python train.py --n_layer=13 --vocab_size=2048 --norm_eps=1e-05 --positions="learned" --bias="none" --init="normal" --init_std_qkv=0.0142 --lr_head=0.00939 --warmup_steps=200 --schedule="wsd" --final_lr_fraction=0.0 --doc_mask=true --steps=12775
MLP neurons of a small language model. Each row is named by its layer, matrix (up: input weights) and neuron, and shows model dimensions 16-79. Each number is 128 + 32 x the weight over its row's rms, rounded and kept within 0 to 255.
A block is one neuron, or neurons of one layer that tend to fire together. After each block is what it responds to, as a language model described it from the Wikipedia text at the highest values.

L6.up2 [155 151 152 115 171  99  91 136  87 157 136 122 142 222 174 126 122 129 130 150 153  58  72 119 123 112 111 173 133 117  80 158 106 118 117  63 124 136 179 127  85 134 170 164 147 132 102 150 157 119 129 124 149 114 163 122 137  95 164 137  85 122 131 131]
L6.up12 [ 61 147 141 126 109 124  86 113 158  81 109 188 197  66 136 187 129 137  87 113 141  78 106 131  70 185 124 168 106 110 125 128  89  93 112 147 118 115 148 170 151  80 110 145 126 122 152 110 151 162 124 150 138 105 165  75 115  92 152 104 181 145 153  93]
L6.up24 [138 133 109 105 131 156 122 103 107  67 163 182 164 168  89 112 135 119 127 156 132  73 150 121 152 138 102  88 132 121 114 123  59 122 147  86  91 162 134 140  55 155 183 140 154 133 141 126 139 124  89 107 174 118 172 157 129  97 159 120 134  94 103 102]
L6.up34 [ 79 170 104 131 143  96 102 150 137 172 125 174 147 175 112 129 139 116 106 210 113  83  94 113  92  99 137 117 139 113 171 139 149  97 127 145 161 145 129 147 143 126 162  77 103 176 120  87 101 112 101 154  99 142 166 111 136 168 197  48 106 124 135 114]
L6.up43 [ 64 203 191  90 175 109  82  84 167 170 105  68 108 128 100 124 109 160  95 141 128 106 122  58 111  99 111 148 124 164  61 125 111 121 124 127 161 166 113  93 149 116 134 147 114 157 165  82 120 184  86 111 136 165 178 128 194 109 137 111  95 118 155 119]
L6.up44 [139 128 135 101 159  83 137 117 136 125 120 135  52 131 149 148 217 149 118 138 180 166 100 145 100 160  98 164 110 140 125 120 103 142  99  99 150  87 170 110 124  87 131 124 153 150 154  80 130 129 124 116 106  69 144 153 131 130 142  91 124 131  77  81]
L6.up50 [ 93  78  87  64  64 123  82  68 182 124 113 130 146 147 142 140 120  97 156  56 182 109 116 114 188 126  96  94 137 131 147 127 165 177  98 148 159 108 164 149  88 145  81 165 144 136 113 143 163 135  92 121 101 121 145 136 130 143 163 100 191 134 118  83]
L6.up83 [161 128 141 109 147 135 170 100 114  98  86 119 220 140 115 134  52 138 152 146 143  80 131 126  79  96 210 103 146 126  84 111 147 150 125 110 141 162 133 200 125 160  73 170 115 138  99 116 156 162 169 134 126 126 140 117 118 110 145 101  68  92 122 140]
L6.up117 [111 105 138 187 103 113  90 151 159 180  79 161 117 142 141 168 105 161 104 134 100 106  61 156 151  73  82 106  93  61 153 130 108 178 147 112 108 144 129 108 147 119 127 155  81 124 111  83  99 104 108 110 151 147 163 123  77 125 100 103 148 174 105  48]
L6.up132 [153 175 155 133 157  56 121 149  69 139 107 103  66 167 150 149 142 131 103 157  97  72 134 159 130  58 113  79  59 221  31  88 162 103 140  68 154  81 152 107 117 153 111 172 119 139 143 138 134 175  96 162  97 110 114  89 166 122 140 154 141 143 135 136]
L6.up157 [ 85 152 116 100 163  94 124 108 144 166  97 140  35  98 108 151 103 167 166 151 196 107  96 168 125 154 132 120 131 111 160 106 141 117  81 175 166 163 136 164 114 109 113 148 145 196 140 163  65 142 114 168  99 105 124 145 149 139 121  88 182 120 138  76]
L6.up172 [118 138 129 148 137 129 175 103 145  84 127  89 128 153 167 113  58 140  39 140  89 106 174 107 133  87  75  64 118 148 148 136 108 171 109 125 151 148 114 143  94 181 131  98 153 167  99 113 160 152  95 109 152  76 161 149 124  82 151 141 151  63 119 138]
L6.up246 [164 117 113 127 135 121 156 140 153 110 134 177 135 161 155  82 166 164 111  81 128 151 177  94  92 115  80  93 161 120 110 140 135 121 139 137 127 104 180  95 141 180 165 168 141 139  77 156  95 163 154 146  76 101 150  92 125 111 111 166  83 156 102 108]
L6.up264 [ 96 152 116  90 115 147  85 113 157  90 161 138 108 145  89 186 185 159 169 176 152 166 107 145  97 143  66 116 104 133 133 136 138  77 162  94 100 209 110  85  92  97 143 170 127 134 182 126 137 151  84 167 136 173 122  90 144  80 155  99  79  88 128 115]
L6.up276 [121 126 132 159 126  76  86 120 163 112  92 121 143 116 144 131 147 115 133  52 184 161 117  96 167 120 154  65 169 137  94 162 153 126 141 129 106 164 131 155  80 124 203  63 129 123  97  85  92 113  89  87 140 130 193 107 228  84 104 105 123 207  89  95]
L6.up298 [113 157 186 140 103 171  99 103 121 117 124 158 157 133 127  64 102 151 209 159 133 151 137 101 171 122 138 188  90 118 213 167 109  93 151  75 148 132  61 168  97 149 147 136  91 168  81 126  62 111 135 119 163 123 150 105 128 129 126  80 170 187  69  82]
Description: Last subword token that completes a multi-token proper name before a following word, as in Illino|is, Tex|as, Atl|as, Komazaw|a, John|son.

L2.up151 [136 132 145 112 139 121 117 138 142 151 147 130 113 132 163 140 124 163 173 116 139  90 135 160 122  86  88 108  74 146 136 164 106 107 115 134 186 161 202 115 116 198 113 159 101 138  93 131 126 127  92 112 115 180 207  75 131 179 151  97 145 124 149 139]
Description: Final word pieces completing a split word, mostly names in infoboxes and lists, often "o" (Paço, Provo, cargo), also "ore" (Baltimore) and "er"; occasionally short words like "in" or "as".

L6.up8 [118 109 165 113 128 173 121 130 125 175 116 154 156  92 133  90 156 129 118 115 138 109  83 136 131 123  70 167  64 169 127 102 142 218 165 156 203  99  62 165 127 107 123 138 197 102 116 121  55 128 111 143 107 159  98 116 124 139 122 103 172 167  64 117]
L6.up15 [107 123 127  77 102 126 104  99 145 142  99  76 162 183 124 139 166 153  86 101  80  89  85 121 112 128 137 193 146 125 167  83 132 163  95 205  84 154 135 144 158 118 179  98 141 177 139  81  97 115 136 149 113 119 100 121  93 195 113 138 108 144 143 109]
L6.up16 [129  95  72 137  87  85 131 145 162 136 132 118 103 120  86 167 165  97 134 123 163  84 139 118 187 135 133 159 134 126 118  88 133  60 125 117 111 169 137 160  61 152 137 143 140 160 146 176 224 150 135 140  91 101 145 122 173  86 105  77 180 100  79 120]
L6.up22 [ 92 154 105 162 151  62 101 138 171 160 175 126 107  73 118 163 167 147 124 127 101 152 121 159 138 144 175 146  94 113 117 169  73 103  90 180 139 106 153 163 106 101 130 148  99  99 128 173 182 135  88 127 168 142 117 136 144  90 138 101 130 167 152 116]
L6.up28 [ 47 124 141  97 154 106 129  96 168 117 130 135 162  91  76 169  79 100  90  83 177 132 113  72 173 154 180 184 158 138 145  92 122 118 179 154 171 160 128 128 107 129 184 173 126 184 110 135 112 124 183 129 136 135 122 110  93 129 179 132 158 115 153  71]
L6.up29 [ 83  78 166 107 106 121 118 125 144 129 105 143 160 105 134 133 132 148 163 130  63 105 149  91 116 175 116 186  70 134 111  87  90 151 153 174  87 159 142 137 143  92 114 176  98 129 162 106  95 151 123  98 154 108 115 164 131 120 187  70 141  92 179 126]
L6.up31 [117 117 137 135 177  80 138 102  97 129 150  92 129 182 144 132 126 137 142 159 145 121  71 127 178 114 140 164 141 146 132 128 137 134 126 102 119 104 128 156  74 124 128 160 137 179 151 112  83 112 148 172 143 129 114 104  70 121 144  52 168 205 125  99]
L6.up65 [102 155 140 138 101 153 101 131  95 113  94  89 174 138 160  96 203 178 127 107 105 127  90 143 132 144 118 153 126 105 121 179 122 164 108 100 186  66 169  80 158 112 128 141  96 110 149 133 123 127 128 159  85  81 221 107  91 159 178 100 150 194 164 105]
L6.up120 [ 74 118 130 116 124  33 123 170  99  94 158 161 120 147  57 138 180 128 115 125 116 153 114 112 123  75 116 167 119 138 193 132 126  80  88 142  76 141  60 140  83  66 166 129 147 161 144 126 142 119  70 106  87  84 186 169 131 159 115 107 175 145 151 114]
L6.up125 [ 99  75 168 126 145 151 124 120 176 150 125 146 154 157 117 140 168 128 122 106 160 105 146  61 149 137 133 213 158 132 127  81  45  84 160 124 141 155  98 179 113 144  71 206 125 123 114 132 120 170 162 147 150 117 133 119 116 143 143  65 129 122 157 109]
L6.up130 [134 149  95 138 128 149 132 128 179 176  57 115 119 168 107  88  91 123  81 113 114 195 167 153 123 131 102 183 122 129 135 148 111 153 175 139 148 141 131 192 131 118 152 128 156 155 142 130 101 116 123 179  86 154 122 143 127 183 202  80 104 138 128  88]
L6.up150 [ 90  53 125 117 128 129 114 108 167  76 106 121 143 134 125 114 114 144  56 150 128 148 103  98 173 184 127 116 133  79 116 161 152 162 168  66 183 102 179 200 139 150 130 105 110 109 162 134 147 135  69 189 152 163  84 138 100 162 160  87 133 211 134 121]
L6.up174 [121 136 122 128 154 113 149 163 121 127 125 132 121 170  75 105 187  95  89 114 150 178 140  50 118 108 100 210 122 148 114 114 167 114 144 183 103 167 106 110  95 169  90 162 152 132 107 135 127 111 110 164 101 140  80 130 128 198  99 134 189 159 116 119]
L6.up247 [115  87  92 146 110 112 136 108  90 107 158  95 146 142 103  48 210 134 144 143  94 134 165 176 175 127 124 152 144  79 134  80 160  79 180 137 168 149 121  77 169 132 145 153  97 172 131 130 123 116 139 101 171 158 151 169 119 108 134 127 188  93 153 131]
L6.up280 [138 125 168 112 133 178 117  77 125 121 152 122 176 179 100 150 182 130 132  98 100 117 147  80 117 115 194 126 109 176 117 139 123  45 142 216 150 120 103 136 152 108 158 106  53 140 112  84  87  67 198 126 138 121 163 103 158 123 164 126  96 109 143 158]
L6.up283 [ 86  97 139 116 198 150 109 147 111 152 114 125 158 127 111 126 181 102 135 139 108 147 108 119  78  48 103 109 122 131 219 161 123 151 128 169 197 147 152 118 136  72 151 131 102 128 126 125 133  58 102 128 136 104 112 124 146 140 116 111 132  92  70 181]
Description: Short consonant or syllable pieces inside split proper names and rare words, mostly foreign names, such as Tsarukay-ev-a, Ut-t-arakhand, intellec-t-ual.

L2.up144 [170  65 115 120 130 147 128 171 103 132 101  61  90 123 106 125 126 182 125 114 158 120  92 143 137 108  67  59 142 110 128  75 114 130 154 119  77 124 111 132 130 132 127 107 206 118  85  75 167 116 134 104  80 128 108  82 151  59 133 142  99 111 130 104]
Description: Full stops closing the last sentence of a Wikipedia paragraph, just before a blank line or heading ("clinched the league title."); occasionally a decimal point ("16.7").

L7.up88 [ 60 179 144 134 132 143  72 180 170 175  92  76 128 148 130 116  82  85  79 184 127 145 115 128 141  98 151 159 152  97  98 137 170 116 114 147 221 188 103 161 177 109 138 124  98 144 151  87  91 147 114 106 102 122 131  74 154 126 102 128 177 112 138  54]
L7.up105 [144 145 140 130 130  96 107 132 118 131 109 113  95 204 127 144 143 141 129 163 155  83 108  98 166  97  99 138 133 117 143  62 125 132 103 142  84 141 157  69 116  87 144 100 143 183 111  48 104 105 124 156  92 101 161  83 116 129 170 102  88 133 122  37]
L7.up124 [124 192 171  60 134 110 142 123 114 125 136  77 174 172 182  96  93 155 123 118 150 194  85 157 177 142 118  76 117  75 106 117 100 140 112 151 116 119 146  64 138 139 167 101 142 170 124  37 133 118  89 122  96 152  70 145 103 129 162 129  79 138 152 144]
L7.up156 [137 130  94 138 190 117  94 111 202  84 120 125 117 189 141 155  98 210  81 186  75  97 108 140 106 102 124 139 190 122 139 141 109  84  81  89 129 169 141 121 116 122 130 166 170 156  87 139 133  95 194 140 137 121 175 102  88 135 123  97  96 143  73 106]
Description: Final piece of a word split into several tokens, often a plural or noun ending, such as treat-y, tenn-is, te-ams, build-ings.

L2.up265 [118  34 116 124  80 107 215 145 207 147 107 151 100 127 142  87 134 140 167  89  94  80 120 144 132  95  90 139 125 115 165 199 122 126 169 140 107 126 129 108 152 135 199 126 116 159 153 110 137  97 148 126  78 106  87 119  76 153 153 153 158 106 104 148]
Description: Single-letter pieces, mostly t, split off inside or at the start of words (t|own, U|t|ah, pain|t|ings, t|ake), plus N/n and == heading markers.

L6.up40 [129 107 129  62 110 206 100 113 156 138  74 107 144 102 129 134 112  52  93  92 131 143 121 141 176  92  59 125 156 168 117 144  96 135 200  75 142 116 113 128 161 145  66 116 145 127 166 119 164 125 111 116 141 155  68 142 156 153 156 135 116  89  93 105]
L6.up67 [ 89  73 186 139 159  77 164 148 116 116  67 158  89 145 148 141 118 179 152 148  44  74  81 106 130 137 130 122 135 139 158 187 133 104 155 125 112 169 124 140 105 127 134  85 132 167 155 149 145 105 121 112 131 181 163 118 174 134 133  59 150 145 106  54]
L6.up88 [167 100 166  72 132  89  56 126 179  73  96 148 187 157  96 162 105 130 123 138  94 129 101 130 112 140 114 132  97 149 183 130  74 172 109 127 117 129 177 107 136 165  76 103 148 143 169  38 126 107  76 152  75 113 130 174 174 131 153 127 122 137 181 138]
L6.up102 [137 132 102 138 148 137  66 125 114 124 175 103 110 125 212 147  69 104 151 112  91 165 109 139 125  94 173  95 124 142 126 185 168 160 144  63 162 148 139  87 163 170 166  99 140 150 150  93  95 129  94 137 108 124  68 128 119 144 106  97 150  96 110 110]
L6.up112 [180 137  82 140 163 157  66 138 163 141  52 118  38 193 111 114 134 139 156 110 124 133 127 136 155 127 125 131  93 125 126 129 134 188 166 151 149 116 149 118  68 153 149  56 123  68  79  54 133 135 117 157 152 134 152 132 161 131 127 167 146 138 124  84]
L6.up153 [150 123 108  84 118 118 105 182 158  96 110 100 134 122 168  98 147 132 115 113 160 114 143  98  97 120 107  91 181 109 159 130  85 130 127 168  69 104 118 131 137 116  76 122 175 115 113  79 103 126  89 100 169 103 146 108 147 124 114 108 142  85 191  80]
L6.up156 [119 103 125 137  55 103  97 130 134 122  86 129 140 105 112 177 133 163 143 135  78 145 112 130  70 134 101  95 112 113 129  78 135 161 109  99 154 193 106 128 141 153 109 107  90 178 152  71 166 103 148 193 178 142  89  69 143 120 110  74 125  92  85 120]
L6.up159 [175 151 138 140 108 143 135  62 102 135 126 116 202 227  96 133 187 127 175 101  76  95  94 164 144 141 105 106  64 137 146 130 129 141 196  88 135 140 136  94 159 134 111 127 166  82 118 107 113 125  92 101 130  97 178  99 144 145 134 112 132 194 169 120]
L6.up166 [116 159  86  88 143 125 121 135 162 164 112 129 107 159 117  98 118  92 105 114  93 135 133 179  89 110 166 119 129 170 114 154 107 187 112 108 157  94  56 115 147 116 121 122 145 177 106 169 138 126 166 119 172 122  86  73 167 106  84 107 114 127 134 149]
L6.up187 [149 170 170 111 157 102 112 142  64 148  96 120 126 137 127 168 145 184 123 113 149 130  94 122 132 103 178 141 110 122 159  89 153 179 119 106 153  68  60  97 100 179  83 146 164 157  74 130 111 112  60 100 132 132  63  89 142 121 137 127  77 111 120 167]
L6.up202 [112 123 139 148 164 135 140  86 184 137 157  87 136 113  91 107  51 176 103 121  71 120 130  95 136 130 154 172  84 122 118 119 142 149 133 139 190  82 123 117  83 149 182 189 139 142 133 153  82 139 135 108  99  94 151 138 107  83 130 100 167 109 119 129]
L6.up207 [ 98 103 143 121  92 186 147 130 133 144 137 158  99 144 126  31 241 166 133 129 147 110 133 106 122 184  99 138 115 157 101  72 106 126  42 117 115 141  95 126 191 116 141 106 136 159 116  80  64 187 110 132 111  91 115 114 144 127 115 143 105 125 174 123]
L6.up237 [150 114 101  65 141 136  75 158 153 107  95 127 111 149 149 135 146 116 117 139  97  82 132 115 120 154 115 134  96  92 129 141  55 109 172  87 145 139 141 101 141  96 141 101  67 143  83 167 159 137 106 146 148 101 124 149  95 115  64 164  65  96  90 163]
L6.up285 [146  83 135 130  97  81 131 112 147  98 191 131 133 106 183 132 113 138 138 143 123 164 118 147 151 139 119 127 121  85  97 184 107 122  91 164 169 114 106 120 156 117 122  59 156 149 142 132 156 184  76 168 195 163 104 109 118  85 107 176 141  73  85 106]
L6.up289 [141 155  93 124 138 210  85 141  55  78 109 127 133 132 163 183  72 102 180 128 104 111 105 162 143 148 103 116 150 147 140 106 187  42 141  84 117 175  44 101 156 181 155 129 156  73  71 143 163 134  87  70 119 104 133 133  63 119 142 164 104 130  87 105]
L6.up311 [130  92  92 154 133 120 143 106 177  60 102 110  76 141  93 137 153 146 154 112 169 167 148 166 111 144 125 146 159 150 163 147 131 236 126 165 168 125 142 151  47 150 104  76  72  80 136  90 152 152 173 146 147 161 103 135 117  76  93 172 104 136 113  74]
Description: Possessive apostrophes after nouns (ground's, bachelor's, Eminem's), and periods ending a paragraph's last sentence before a line break.

L2.up14 [112 182  85 119  91  90 121 201 149 144 142 128 149 117  92 137 139  93 135 132 103 125 128 100 130  95 135  88 118 104 198 162 159  82 120 118 154 168 196 100 161  79 156 156 149 173 133 146  79  83 160 144 131  97  37 157 176 127 177 104  96  79 139 146]
Description: Fires on subword pieces inside longer words, strongest on des (design, designate, desire, goddess), often al (Deal, Yale, balcony, vocal).

L7.up143 [102 139 107 117 134  45 129  71 145 155 119 134 117  74 167  87 106  69  82  85 119 135 175 195 151 113  81 106  68 156 195 132 141 164 191 122  88 150 136 115 183 124 140 191 169 125 101  85 130 217 106 141 124 103 115  67 105 118 113 140  52 124 190 152]
L7.up171 [109 200 143 170 147 101 111 144  96  72 106 160 114 175  75  98 112 130 136  90 118 107 134 151 102 169 114  73 133 147 128 111 105 100 172  92  74 130 119 143 117 128 172  85 120 177 143 167 126 147  75 137 144 116 110 110 123 168 189 118  98 187 125 113]
L7.up197 [ 84 129 149 110 111  67 117 153 111  97 124 128 112 124 139  74 162 144 144 151 195 159 109 138 118 119 133 178  93 123 117  95 158 111 161 115 166 177 113 104  69 123 112  83 106 133 121  71  77 172  80 131 160 154 108 141 131 123 152 143 139 111  70 113]
L7.up224 [116  94 155 114  91 174 114 132 146 118 156 116  93 164 104 127  56 178 136 194  67 116 157 109 133 122 121  72 107 126 152 117 142 102  93 134  92 147 128 133 140  93 150 112 100 173  88 138 140 131  88 210 132 149 160  70  74 111  80 114  95 138 108 117]
Description: Mostly the period ending a paragraph or section before a line break, as in "Portugal." or "U." in "U.S."; most strongly, dollar signs opening amounts like $400 or $6.4 million.